MLP neurons of a small language model. Each row is named by its layer, matrix (up: input weights) and neuron, and shows model dimensions 0-63. Each number is 200 + 20 x the weight over its row's rms, rounded and kept within 0 to 999.
After each neuron's rows, "fires on" lists the tokens most often at its 100 highest values on Wikipedia text that the model never trained on. A number after a token or word is its count.

L11.up564,200,178,209,190,200,196,206,221,198,220,233,187,223,199,206,166,218,204,239,207,227,179,172,188,198,201,194,177,183,162,202,216,189,217,212,198,209,199,223,193,239,232,213,207,214,229,194,200,207,198,200,194,206,178,189,201,202,182,219,242,211,220,229,192
fires on: "ur" 18, "ar" 11, " War" 9, "-" 8, "or" 7, " war" 5

L3.up322,169,165,187,220,184,233,178,232,184,236,192,218,214,204,204,211,172,230,208,179,188,191,221,165,188,188,179,194,203,208,204,221,193,201,169,201,211,220,210,194,168,187,213,196,212,164,142,196,196,198,206,185,196,181,232,191,207,235,211,225,205,194,244,189
fires on: "er" 15, "ed" 13, "or" 12, "r" 11, "tor" 9, "ist" 8

L2.up422,215,233,252,169,213,173,199,193,213,180,220,194,237,212,194,187,208,173,178,180,179,218,192,199,215,200,208,201,186,215,176,202,198,221,180,180,204,190,198,202,199,216,190,224,191,200,200,224,203,161,225,240,208,211,217,202,194,204,225,163,207,214,240,257
fires on: " Pro" 35, "ed" 14, "led" 9, "it" 8, "ing" 5, "ro" 4

L10.up322,180,198,200,220,187,197,197,196,223,208,192,184,232,206,200,193,197,216,208,197,188,168,189,215,232,169,175,207,185,204,262,223,189,237,205,173,183,210,191,189,245,211,202,229,192,190,213,239,223,180,199,237,184,182,195,170,176,191,235,219,190,199,220,163
fires on: "-" 44, "\n" 23, "/" 12, "p" 6, "ade" 5

L11.up649,236,200,193,201,218,224,182,192,184,190,207,169,233,209,223,221,172,211,195,240,224,184,201,242,217,207,205,229,191,226,199,175,207,232,220,220,208,202,202,201,217,190,225,196,233,192,239,202,185,215,202,153,177,171,209,209,216,189,219,221,208,194,190,214
fires on: " |" 45, " over" 9, " U" 6, ":" 6

L11.up182,179,199,188,175,194,230,176,199,195,206,240,217,212,187,203,187,159,180,225,231,217,197,173,172,189,220,172,255,176,187,194,184,198,218,200,211,188,198,174,215,198,202,142,166,219,223,214,228,187,197,218,160,176,230,177,219,186,209,198,197,174,187,201,196
fires on: " |" 21, "er" 19, " −" 15, "oc" 5, "c" 5

L2.up695,199,201,183,210,209,209,187,186,197,173,168,173,217,186,165,209,200,207,177,216,139,190,241,193,237,161,230,165,221,184,207,202,174,181,178,183,228,186,190,223,193,194,229,198,243,245,180,190,175,181,171,208,188,203,198,198,199,229,185,179,204,194,202,204
fires on: "M" 19, "view" 15, "V" 10, "ception" 9, " own" 8, " help" 7

L7.up720,182,207,172,212,206,170,175,196,197,199,205,200,215,190,195,192,210,197,244,223,205,220,200,215,210,170,240,232,195,216,163,258,200,233,190,231,167,218,201,229,218,188,234,204,199,203,181,167,216,205,218,213,218,207,237,206,197,198,187,219,185,200,160,203
fires on: "ing" 49, "es" 12, "ological" 7, "ive" 6, "d" 6

L10.up708,202,209,187,194,241,203,196,237,186,215,198,199,230,200,208,197,258,205,200,197,188,212,239,204,162,202,192,197,197,211,170,218,204,180,203,217,206,168,196,219,171,214,194,208,229,193,204,205,206,233,197,217,218,181,178,204,204,194,199,196,217,203,187,205
fires on: "s" 29, " E" 19, "th" 6, "ci" 5, "la" 4

L5.up453,227,201,211,198,192,200,158,203,205,212,194,217,209,200,220,186,168,217,219,189,224,208,190,188,185,190,197,183,181,191,211,203,176,173,219,211,188,233,202,219,203,233,215,167,207,217,183,191,210,206,159,222,234,197,181,174,221,205,163,230,180,214,182,213
fires on: "t" 26, "e" 24, "g" 23, "s" 9, "p" 9, "th" 4

L7.up339,205,198,191,214,210,196,189,197,212,206,201,183,234,216,189,193,204,158,200,199,207,179,187,231,186,196,188,219,159,184,189,210,178,193,219,194,252,181,225,208,174,206,153,194,209,215,213,164,189,218,187,170,206,172,212,208,199,200,182,202,184,185,222,153
fires on: "mp" 22, "ach" 12, "le" 9, "s" 7, "um" 6, "th" 4

L7.up269,224,194,162,226,234,212,177,201,174,202,220,211,216,177,205,198,205,190,191,180,230,216,225,204,206,222,221,228,225,166,221,194,163,196,187,219,237,161,175,206,177,205,187,208,181,202,188,161,160,184,181,224,201,175,210,192,190,179,194,187,194,168,190,216
fires on: "u" 13, "ing" 10, " to" 10, "y" 9, "k" 8

L3.up453,213,208,210,169,173,207,194,183,193,214,208,180,173,218,201,212,235,228,178,211,241,169,187,199,181,247,227,206,205,201,174,172,187,194,189,224,188,193,192,236,198,198,204,166,196,194,187,188,171,188,190,186,198,189,184,209,181,216,210,215,193,212,173,205
fires on: " North" 19, "le" 17, "ic" 13, "y" 11, " South" 9, "ine" 8

L5.up434,218,188,208,192,199,169,181,183,185,201,193,209,158,216,204,234,199,157,204,191,230,197,171,227,215,178,213,178,230,189,223,179,179,188,246,202,208,184,196,205,209,231,202,207,234,251,193,207,161,196,200,199,179,210,201,218,212,182,240,185,208,187,212,213
fires on: "il" 22, "u" 9, "ma" 7, "go" 7, "le" 7, "k" 7

L3.up5,175,228,202,238,222,149,189,180,171,222,201,201,231,180,167,202,226,195,232,171,177,220,217,209,204,189,284,179,179,204,215,253,197,206,215,190,212,219,203,169,214,243,222,228,180,202,197,172,205,222,198,213,195,185,206,195,200,176,220,187,204,176,212,185
fires on: "d" 39, "hi" 18, "ing" 10, "ar" 7, "'" 6, "bo" 4

L3.up441,221,197,161,198,174,205,185,174,209,202,189,178,197,182,212,191,234,202,200,173,209,201,252,221,222,160,221,150,171,201,212,198,226,187,213,212,169,187,183,211,221,216,194,202,230,193,192,204,192,191,190,172,174,198,161,155,202,190,220,215,193,203,215,208
fires on: "s" 73, "ar" 10, "ex" 5

L3.up207,202,199,173,190,221,227,197,199,154,211,166,201,202,222,205,206,190,206,210,153,227,205,208,215,206,224,204,177,192,234,216,191,208,200,189,193,233,188,205,243,199,197,207,189,216,189,181,222,177,169,199,217,164,182,179,202,155,196,214,203,218,237,198,191
fires on: "-" 43, "en" 16, "ur" 11, " down" 5, "ro" 4

L3.up649,232,203,193,193,199,214,178,207,197,212,178,214,209,221,213,225,255,187,191,166,227,203,164,182,221,220,202,158,177,219,219,200,186,168,177,156,164,231,190,182,206,200,196,210,207,222,213,200,166,183,197,201,201,214,218,179,210,207,180,205,215,201,202,203
fires on: " O" 27, " we" 10, "il" 9, "re" 7, "it" 7, "e" 6

L7.up279,200,238,208,214,212,187,212,219,200,188,210,223,204,175,214,224,221,179,188,227,248,206,219,189,200,215,208,202,202,236,207,195,236,194,190,183,172,224,217,176,179,166,193,193,182,204,188,205,170,211,181,203,173,193,202,189,196,177,226,199,199,165,187,155
fires on: " |" 34, "o" 12, "al" 12, "pe" 8

L10.up43,233,186,207,176,170,192,161,190,185,206,221,209,191,228,166,177,208,230,227,191,210,191,183,215,197,211,205,196,207,180,220,227,199,202,213,170,187,211,184,196,202,208,195,208,191,202,202,172,192,177,197,234,195,192,189,221,182,215,210,231,214,223,201,198
fires on: "-" 12, "li" 10, "g" 9, " of" 8, "ur" 6, "op" 6

L7.up494,213,171,200,196,173,229,197,203,184,185,199,215,226,209,186,245,192,220,188,162,197,199,162,165,184,225,215,211,199,216,214,158,227,233,162,211,216,184,171,228,219,205,208,203,172,145,206,194,173,191,207,240,199,194,205,201,198,197,224,199,202,193,197,200
fires on: "." 15, "st" 12, "th" 11, "di" 6, "–" 4, "ft" 4

L3.up33,190,215,174,220,202,194,212,185,192,210,223,218,247,231,204,197,219,228,230,226,199,184,200,209,226,218,205,202,206,213,194,224,204,198,161,199,187,222,167,208,204,188,191,237,180,184,190,205,200,201,200,182,190,178,203,225,223,208,236,208,181,215,222,172
fires on: " She" 21, " she" 15, "ur" 11, "q" 11, "c" 8

L3.up604,201,201,183,205,188,188,192,209,219,200,194,209,228,209,152,174,217,211,231,209,203,245,219,220,175,186,225,207,224,178,195,160,204,196,221,220,146,194,173,198,175,213,196,215,214,187,168,202,191,200,213,223,197,180,180,205,182,194,201,191,198,206,197,230
fires on: "c" 33, "id" 16, "in" 13, "is" 9, "at" 8, "iz" 6

L9.up216,209,205,214,194,207,176,193,204,186,203,169,180,189,214,204,154,253,165,212,198,187,215,227,214,203,231,220,175,201,209,207,198,179,181,177,167,177,193,187,192,233,238,203,229,199,202,190,201,224,182,208,209,182,172,191,214,176,206,225,213,190,223,209,247
fires on: " known" 15, "ed" 15, "ing" 14, " used" 11, " due" 7, "s" 5

L2.up172,195,240,198,221,178,201,207,188,197,236,201,198,237,178,184,235,170,203,229,184,179,195,227,168,224,181,210,212,198,227,208,238,193,174,210,227,201,218,222,171,206,196,184,209,202,206,214,276,189,170,184,214,206,210,211,187,197,234,208,166,167,215,221,203
fires on: "-" 40, "ic" 10, " called" 7

L3.up383,199,205,166,213,142,201,217,193,184,212,188,183,174,190,182,192,182,199,202,225,218,209,175,186,200,168,182,219,207,192,189,241,210,202,187,236,192,216,217,218,203,206,201,180,206,179,192,198,181,174,219,176,228,188,185,217,162,185,194,188,235,181,179,230
fires on: " Sp" 22, "th" 17, "vent" 11, "ing" 8, "us" 7

L7.up416,200,164,193,169,220,201,203,201,196,228,207,194,205,224,211,209,207,228,218,176,237,205,213,209,183,179,218,221,171,260,227,235,209,150,222,189,237,200,165,180,228,229,168,195,212,205,165,184,219,215,189,201,210,195,210,190,195,200,218,207,211,228,198,202
fires on: "-" 20, "te" 15, "ar" 10, "ta" 10, "u" 7, "ir" 7

L5.up193,177,183,177,168,212,238,192,190,230,196,185,196,214,205,178,201,199,192,236,189,181,236,201,205,185,186,205,247,199,198,205,180,219,210,177,206,189,205,162,206,219,191,179,224,225,152,207,213,207,216,225,244,173,227,210,195,170,213,203,176,176,206,199,198
fires on: "di" 14, "id" 13, "c" 9, "st" 5, "ac" 5, ":" 5

L5.up445,179,208,177,202,233,197,169,209,255,199,229,209,213,167,191,196,190,179,203,177,225,213,196,207,228,199,228,226,189,204,231,215,238,194,199,195,204,230,223,177,221,162,194,220,195,196,184,199,190,173,183,169,198,194,216,202,207,166,200,202,206,166,209,199
fires on: "o" 16, "k" 8, "l" 7, "ta" 7, "id" 7, "land" 7

L2.up279,194,175,204,195,194,216,198,169,193,231,222,198,200,182,212,175,175,189,200,170,208,212,187,200,209,204,194,179,161,254,220,158,198,210,205,204,172,190,203,216,211,218,233,215,186,193,194,197,246,237,174,172,198,193,224,170,230,207,173,214,214,179,189,189
fires on: "ar" 56, " Ar" 35, "op" 5

L11.up456,212,189,189,200,200,180,206,227,173,206,213,201,197,201,204,224,224,207,202,182,174,190,218,206,195,126,199,174,174,196,187,191,204,223,207,167,175,173,211,214,236,200,183,203,234,223,222,205,196,190,162,214,202,175,220,192,211,200,214,197,210,210,195,199
fires on: "s" 39, " f" 28, "de" 8, "ef" 8, "mi" 5, "vel" 4

L5.up251,223,188,198,165,223,195,189,203,202,210,215,203,166,198,181,212,207,212,193,228,199,196,178,221,237,211,194,200,187,199,167,217,226,181,206,216,175,182,208,193,168,194,203,198,212,177,202,214,204,189,170,239,222,208,169,198,228,213,190,184,184,189,224,204
fires on: "ar" 30, "il" 15, "ul" 9, "or" 9, " |" 8

L5.up168,205,203,189,179,189,221,177,211,194,198,190,225,222,219,239,190,202,235,214,150,191,209,170,177,174,198,185,220,183,196,191,177,186,208,204,202,195,198,215,183,217,231,203,184,200,227,211,210,220,183,201,212,199,203,227,230,200,186,220,202,201,241,196,215
fires on: "ci" 31, "la" 13, "u" 6, "le" 6, "ha" 4, "ru" 4

L11.up19,215,181,220,231,207,169,177,235,190,203,204,220,220,185,216,151,211,196,203,197,206,186,211,189,214,193,229,210,188,203,237,248,185,192,207,177,227,207,159,198,224,191,179,215,216,177,191,217,195,192,225,208,201,188,191,196,208,197,215,204,218,195,170,199
fires on: " \"" 35, "-" 9, "“" 7, "'" 6, "ja" 5, "ra" 4

L5.up533,215,201,212,211,200,177,176,204,184,200,184,195,160,211,228,215,202,152,196,200,205,210,188,208,228,163,201,204,183,191,211,160,200,200,244,207,240,214,203,184,177,206,216,194,212,222,191,185,237,222,204,176,220,166,216,176,207,209,199,202,206,215,261,174
fires on: "u" 41, "tra" 10, "au" 9

L7.up456,186,176,161,201,183,184,173,178,213,245,163,199,188,203,180,216,210,157,225,209,219,205,203,222,225,175,173,190,220,203,197,214,190,208,213,172,182,213,216,200,181,176,230,192,215,209,200,200,197,176,183,183,215,205,192,193,245,228,175,191,215,212,221,184
fires on: "s" 23, "us" 16, "y" 11, "x" 6

L11.up346,204,214,195,189,210,217,191,201,210,214,221,212,190,183,206,227,182,225,186,232,233,205,197,161,207,220,205,213,192,199,209,138,207,219,183,199,212,169,196,191,187,212,183,203,234,189,217,201,191,198,207,194,186,198,195,221,168,226,177,211,214,195,222,205
fires on: " |" 40, "ed" 12, " b" 11, " a" 4

L2.up187,197,183,214,189,222,170,189,209,169,240,235,203,206,211,237,197,189,245,152,185,171,210,222,222,224,210,204,223,217,192,200,197,178,198,187,230,199,218,219,217,220,197,180,172,197,200,199,231,232,182,187,181,206,197,192,197,205,181,207,177,205,236,174,208
fires on: "re" 36, "or" 28, "ro" 13, "hi" 13, "la" 8

L11.up84,189,197,202,205,177,187,205,198,192,218,181,230,227,197,186,198,220,189,212,201,175,221,192,170,229,228,200,215,201,192,197,181,152,175,209,202,196,201,195,190,214,190,202,213,192,196,175,176,204,220,203,188,226,180,187,194,202,216,193,177,222,219,249,196
fires on: "ed" 30, "d" 7, "ad" 6, "led" 6, " made" 6, " make" 4

L3.up77,222,191,204,196,189,229,198,221,231,205,217,207,200,212,158,195,181,229,190,188,145,213,207,188,181,160,210,212,173,185,186,218,215,191,193,214,202,219,250,187,161,205,199,190,205,200,200,199,178,190,207,229,177,172,217,178,203,219,198,200,184,178,213,180
fires on: "r" 17, "ed" 12, " named" 9, "ist" 7, " called" 6, "tor" 5

L7.up332,182,190,180,194,208,181,207,173,205,198,179,201,195,227,199,164,177,216,154,195,156,242,244,231,231,160,245,241,189,217,202,166,230,193,186,211,206,204,244,202,192,195,167,196,246,181,203,216,210,229,179,200,192,178,186,220,189,229,222,169,199,212,200,190
fires on: "r" 33, "re" 20, "o" 5, "ra" 5, "or" 5

L9.up379,177,204,214,195,174,227,199,201,193,203,188,178,205,187,184,200,171,229,185,229,179,217,233,212,209,214,184,204,208,209,218,204,217,203,211,177,202,177,214,189,186,185,192,232,204,203,177,185,174,200,215,196,213,142,177,171,199,203,216,203,214,245,199,185
fires on: " S" 32, "-" 32, " G" 30

L2.up139,207,195,168,228,215,194,223,178,167,190,243,188,195,217,208,203,199,170,183,186,228,196,174,204,220,217,184,184,163,216,167,217,184,209,166,219,220,227,201,232,205,216,163,180,228,174,199,216,224,203,205,200,194,219,210,169,210,196,188,186,260,202,199,199
fires on: " people" 21, " member" 20, "un" 8, " women" 8, " just" 7, "ir" 7

L2.up648,128,172,208,175,178,230,205,208,229,172,209,200,203,193,197,166,227,206,209,176,208,222,199,195,191,221,186,208,214,195,219,200,182,202,184,222,206,195,237,185,224,201,206,202,190,206,195,179,192,181,259,248,174,205,237,230,211,193,201,213,200,193,208,208
fires on: " Qu" 25, " Christ" 21, " Char" 16, " Mor" 13, "Ch" 12, " ch" 12

L10.up106,186,208,182,192,212,207,186,206,223,228,219,200,203,178,220,168,198,217,199,192,213,218,211,213,204,208,229,239,173,210,189,191,218,192,231,194,184,200,183,180,214,162,217,205,173,173,177,186,185,202,184,195,193,192,186,233,221,190,202,223,209,225,229,209
fires on: "b" 14, "les" 10, "o" 7, "w" 7, "g" 7, "k" 6

L5.up624,168,189,214,214,169,198,209,207,214,235,209,157,212,184,191,174,190,200,189,187,210,202,197,186,180,206,208,184,212,196,151,182,193,197,223,184,188,185,196,243,214,218,196,179,177,219,199,179,210,221,207,183,193,215,195,202,209,191,198,179,159,188,184,203
fires on: "min" 25, "le" 19, "mon" 13, "m" 9, "'" 7, "am" 6

L11.up575,180,204,173,207,234,206,184,184,189,206,228,212,177,236,160,195,191,195,217,234,231,181,212,180,205,179,188,205,210,224,164,194,207,187,219,214,185,210,162,217,170,181,200,182,205,209,188,199,180,225,171,239,169,187,192,221,230,226,217,196,208,190,206,213
fires on: " |" 20, "o" 10, "s" 10, "u" 8, "ar" 8, "|" 5

L3.up171,212,215,195,221,197,215,205,208,204,171,195,174,211,199,197,203,221,211,205,225,238,166,196,207,215,238,179,193,201,250,203,201,216,188,182,202,197,198,208,186,177,210,208,218,158,178,234,182,194,250,216,216,213,171,223,203,208,199,180,155,187,201,214,200
fires on: "al" 48, "cc" 15, "de" 9, "sh" 9, "ll" 5, "ard" 5

L11.up573,172,188,210,213,213,203,176,204,196,189,195,189,224,223,208,156,205,177,185,195,198,252,183,199,202,159,194,223,192,219,212,188,192,199,200,183,200,198,204,196,233,185,181,200,202,177,187,255,190,201,156,186,177,207,220,187,195,206,187,214,196,200,192,149
fires on: "l" 14, "n" 9, "ol" 8, "ri" 7, "re" 6, "r" 6

L7.up491,226,189,204,210,226,190,187,187,199,206,230,210,193,212,184,210,230,192,215,203,226,232,192,235,224,202,193,190,186,193,149,193,225,200,212,186,200,195,176,217,227,237,195,209,174,177,240,189,237,189,170,193,190,174,223,217,188,200,244,209,169,176,195,180
fires on: "ct" 17, "an" 13, "k" 12, " /" 8

L3.up597,197,214,190,182,207,200,189,192,173,205,207,197,239,214,168,203,205,199,163,198,221,227,202,189,174,157,205,172,181,219,218,193,197,188,221,197,186,229,176,185,168,218,185,203,198,219,175,187,188,211,197,215,220,195,228,217,205,165,226,210,203,203,236,188
fires on: " January" 26, "u" 25, "ir" 13, " February" 10, "e" 8, "r" 5

L9.up85,161,196,243,227,252,219,193,241,215,188,184,219,229,215,198,186,220,190,207,214,229,209,199,196,229,218,190,189,182,194,230,243,243,238,216,174,207,195,215,186,242,218,187,232,210,196,169,208,206,164,215,216,221,200,216,209,182,208,218,243,198,232,183,226
fires on: "-" 77, "'" 11, "ci" 4, "d" 4

L5.up692,185,178,178,205,199,199,162,194,205,238,212,195,200,223,219,196,172,230,197,194,207,224,213,201,196,179,200,207,210,202,216,154,207,186,207,200,221,205,213,206,185,215,221,197,192,226,187,187,228,192,234,203,239,192,183,196,231,195,193,179,173,175,177,224
fires on: "t" 32, "st" 23, "y" 13, "s" 10, "p" 6, "k" 5

L5.up766,198,183,208,223,156,210,224,208,190,211,214,201,237,158,185,173,190,188,186,169,258,215,222,180,207,213,158,220,207,179,173,185,217,208,226,249,171,194,198,192,217,187,226,214,203,203,242,172,194,243,197,181,206,204,161,182,190,154,243,173,198,173,202,215
fires on: "ne" 27, "%" 14, "am" 12, "m" 11, " /" 10, "ic" 5

L9.up686,205,150,201,209,220,230,206,225,192,233,202,214,171,192,189,211,178,183,221,222,218,182,207,200,246,180,198,232,223,212,201,220,213,174,198,232,208,209,178,203,191,213,214,198,171,200,198,215,181,200,220,226,188,145,208,193,187,238,211,188,206,205,197,202
fires on: " an" 42, "s" 10, "o" 5, "q" 4

L5.up307,214,224,163,173,203,215,190,213,202,224,214,197,214,199,217,221,177,221,196,217,188,198,163,192,226,211,204,211,152,216,189,228,200,213,201,221,182,215,223,182,242,186,198,191,193,201,210,186,164,205,198,177,176,192,209,229,199,207,245,211,194,165,197,182
fires on: " at" 79, ":" 14, " on" 7

L2.up431,221,216,214,224,212,180,216,212,200,179,204,163,206,222,186,239,220,207,188,269,235,196,224,181,217,208,209,203,178,189,235,198,220,175,200,184,207,193,214,191,200,198,207,195,222,205,215,164,195,224,228,206,220,211,225,231,216,198,192,197,188,203,165,188
fires on: " vi" 33, "dy" 28, "e" 10, " family" 8, "ry" 6, "re" 4

L5.up404,182,201,230,176,190,232,213,178,192,227,213,203,212,203,166,215,165,195,190,182,210,206,208,191,218,223,179,198,201,206,223,249,208,199,206,174,214,196,216,200,211,221,202,198,221,188,228,218,177,167,173,242,182,176,186,207,173,205,227,191,203,220,203,184
fires on: "-" 100

L5.up314,210,199,218,179,204,219,199,208,165,240,201,151,196,179,224,188,195,251,187,180,241,213,186,224,235,201,225,212,235,180,204,178,181,183,225,213,217,183,165,211,219,234,180,206,209,221,204,180,143,197,206,198,181,189,187,207,210,208,206,232,183,191,193,185
fires on: "y" 68, "er" 13, "hy" 7

L3.up24,173,175,189,182,215,227,159,187,190,216,213,177,171,204,222,225,198,193,206,195,171,192,234,192,227,212,205,167,175,210,184,220,211,259,194,227,182,203,241,257,218,203,201,178,198,200,175,227,218,228,157,174,173,200,209,210,212,215,198,202,203,215,162,177
fires on: " Ar" 53, "s" 10, " me" 8, "ate" 7, "ff" 5, "log" 4

L2.up310,144,209,200,214,266,184,201,246,243,216,173,183,189,189,213,155,160,230,191,202,247,209,190,188,197,194,194,185,184,192,227,217,212,201,229,186,194,218,194,188,199,180,186,214,181,199,191,201,161,220,219,198,219,200,206,213,228,209,191,228,192,185,152,174
fires on: " It" 35, " it" 25, "port" 25, "±" 7, "est" 6

L2.up312,162,221,150,226,238,143,226,194,191,241,176,228,217,176,226,240,181,164,199,215,194,196,227,209,199,202,212,224,199,177,193,205,198,189,228,192,184,172,184,230,179,235,134,219,197,229,203,195,191,215,232,208,212,178,208,208,233,191,199,203,203,215,193,196
fires on: "e" 26, "re" 17, "or" 15, "ro" 12, "an" 5, "ang" 5

L5.up265,215,173,179,207,165,233,218,196,194,197,195,148,235,173,182,191,201,191,190,213,206,229,192,194,194,167,180,253,180,163,197,194,194,217,200,221,181,188,196,219,199,210,194,184,196,189,186,210,188,188,208,232,215,218,202,176,157,202,202,204,180,184,205,178
fires on: "er" 24, "age" 12, "c" 12, "or" 8, "ct" 7, "ac" 6

L10.up158,180,179,230,182,239,225,179,163,224,186,215,218,216,211,202,201,210,172,209,222,211,213,214,190,210,224,223,252,191,204,201,187,181,219,206,197,215,190,208,206,151,168,169,208,209,184,219,177,202,195,227,213,165,205,192,212,198,195,190,186,208,188,236,217
fires on: " |" 86, " that" 6, "---|---|---|---|" 4

L9.up419,207,172,200,188,231,190,155,193,207,215,188,210,246,172,193,215,206,229,193,196,213,200,190,234,208,228,197,199,189,188,174,169,197,198,175,214,209,235,211,217,189,192,206,225,202,223,198,208,203,192,230,172,212,209,242,246,198,198,232,197,192,198,205,211
fires on: " be" 15, "cu" 11, "ma" 9, "-" 9, " G" 5, "u" 4

L2.up240,205,184,181,227,226,207,154,194,206,186,189,180,196,222,193,228,239,240,179,199,202,235,231,182,213,197,228,164,199,186,183,210,179,190,198,192,209,205,239,212,171,187,188,219,221,184,201,210,198,207,189,192,228,215,217,200,154,209,253,211,165,174,241,192
fires on: "o" 42, "n" 18, "in" 8, "self" 7, "d" 5

L9.up278,176,211,235,222,236,226,173,205,223,175,196,209,195,161,227,206,210,194,201,194,194,221,188,181,194,211,140,190,176,186,205,204,194,155,180,230,193,210,208,197,202,226,198,218,180,168,188,213,165,173,229,195,193,183,228,190,162,189,191,188,189,245,205,212
fires on: " Ne" 29, "ne" 14, " Se" 10, " we" 6

L3.up244,229,197,201,222,176,220,180,217,216,209,221,180,191,204,221,199,226,197,206,204,211,188,221,180,219,197,255,181,185,203,197,203,208,187,151,204,215,182,214,208,217,209,195,214,178,205,202,228,185,202,187,214,237,166,162,211,184,206,237,205,180,205,223,189
fires on: "er" 36, " An" 27, "o" 13, "d" 13

L11.up469,194,201,212,172,195,204,158,206,206,217,187,180,171,213,182,158,207,202,226,223,191,231,215,202,204,218,225,220,190,173,186,180,187,247,213,170,201,192,206,214,200,186,155,229,200,137,180,220,182,255,220,254,199,210,188,189,168,223,176,198,197,197,224,203
fires on: " |" 34, "." 7, "S" 6, "le" 6, " de" 5, "ur" 5

L5.up620,196,206,225,247,233,181,224,188,219,216,217,219,223,167,213,172,165,178,215,203,198,201,225,220,179,221,177,226,187,189,191,210,228,201,212,158,225,197,189,218,207,198,189,232,181,182,186,157,194,170,164,216,207,234,209,202,242,220,192,227,183,171,188,183
fires on: "al" 24, "lo" 12, "t" 8, "ct" 5, "k" 5

L5.up237,207,191,196,183,178,239,219,191,184,222,194,222,217,194,204,240,167,233,223,185,230,226,181,184,175,210,205,165,229,217,191,214,190,217,216,174,175,202,212,188,182,211,222,210,206,186,208,232,155,153,190,203,197,197,207,212,207,177,176,238,218,219,208,207
fires on: "-" 73, "en" 12, "ation" 4

L2.up143,212,220,211,206,199,197,213,172,211,140,202,213,217,193,177,203,215,197,179,231,179,181,243,184,197,202,217,202,244,208,181,194,192,160,178,191,195,205,159,202,214,216,183,237,201,226,189,194,202,161,189,208,162,235,210,175,201,191,231,239,188,242,180,173
fires on: "R" 36, "L" 32, "M" 30

L2.up384,169,177,197,172,196,167,204,223,191,219,230,207,219,181,223,209,214,173,167,211,185,190,215,196,155,198,213,213,190,172,226,195,172,195,233,228,218,144,175,193,175,212,182,234,164,194,215,202,186,232,225,188,216,152,198,218,195,197,194,196,231,210,169,192
fires on: "or" 47, "e" 41

L7.up434,242,174,194,194,228,228,161,222,154,281,200,203,201,200,168,226,204,203,172,218,208,189,217,178,204,180,200,149,171,187,234,195,209,179,232,191,181,224,201,198,189,180,177,228,212,193,199,192,172,182,210,232,178,196,229,216,225,180,209,202,207,208,210,192
fires on: "r" 24, "v" 19, "e" 15, "te" 11, "u" 8, "b" 6

L2.up341,180,214,221,172,181,183,224,184,225,226,198,214,206,200,215,162,202,175,186,228,192,236,184,173,176,220,202,216,187,196,178,149,198,202,230,205,208,193,171,203,187,202,193,204,192,176,237,207,207,225,214,210,202,214,188,185,187,212,165,182,194,201,207,198
fires on: "n" 34, "o" 12, " Mc" 8, " Robert" 7, "w" 4

L10.up560,225,181,220,210,224,182,229,186,195,228,191,230,250,192,217,207,213,195,176,199,222,160,175,181,199,211,199,208,181,180,187,207,194,196,188,183,237,176,191,235,191,198,193,222,189,220,206,156,189,192,218,214,226,182,198,213,175,209,179,193,209,224,204,166
fires on: " " 35, "s" 15, "ul" 6, "el" 6, "th" 5, "'" 5

L9.up545,219,178,233,212,214,165,168,160,189,195,189,224,187,192,220,187,206,139,181,171,208,203,182,194,201,200,187,157,222,212,209,203,202,192,211,202,200,245,185,154,222,202,220,201,223,231,224,164,186,219,199,195,184,183,181,214,217,198,164,192,209,226,200,215
fires on: "ver" 22, "re" 20, "i" 18, "ho" 7, "le" 4, "e" 4

L3.up368,225,169,207,173,196,187,192,203,190,254,193,176,229,199,153,224,165,203,212,218,215,187,219,221,208,164,178,212,203,163,210,233,231,253,231,164,228,222,195,210,182,181,229,215,199,197,207,205,186,153,208,191,210,211,218,205,217,206,211,163,219,178,190,180
fires on: "te" 34, "us" 15, "ed" 12, "x" 11, "ac" 4, "z" 4

L7.up603,200,209,213,187,188,201,164,200,191,187,235,180,193,174,201,230,210,216,191,222,233,197,189,161,211,200,189,219,189,185,227,184,218,191,179,199,227,197,186,226,188,212,181,148,180,198,212,205,193,201,185,191,208,208,214,199,190,210,190,202,213,174,219,178
fires on: " pro" 48, "our" 13, "per" 8, "aged" 7, "ur" 5, " over" 4

L10.up422,213,161,234,203,197,195,177,207,188,215,204,211,233,181,193,190,239,209,209,183,195,166,195,211,205,199,201,230,186,199,170,233,192,205,202,162,205,192,208,185,205,229,181,226,212,175,179,181,203,169,222,220,232,173,205,203,167,180,190,162,201,181,227,206
fires on: "'" 18, "el" 15, "ul" 12, "ad" 10, "er" 7, "ten" 7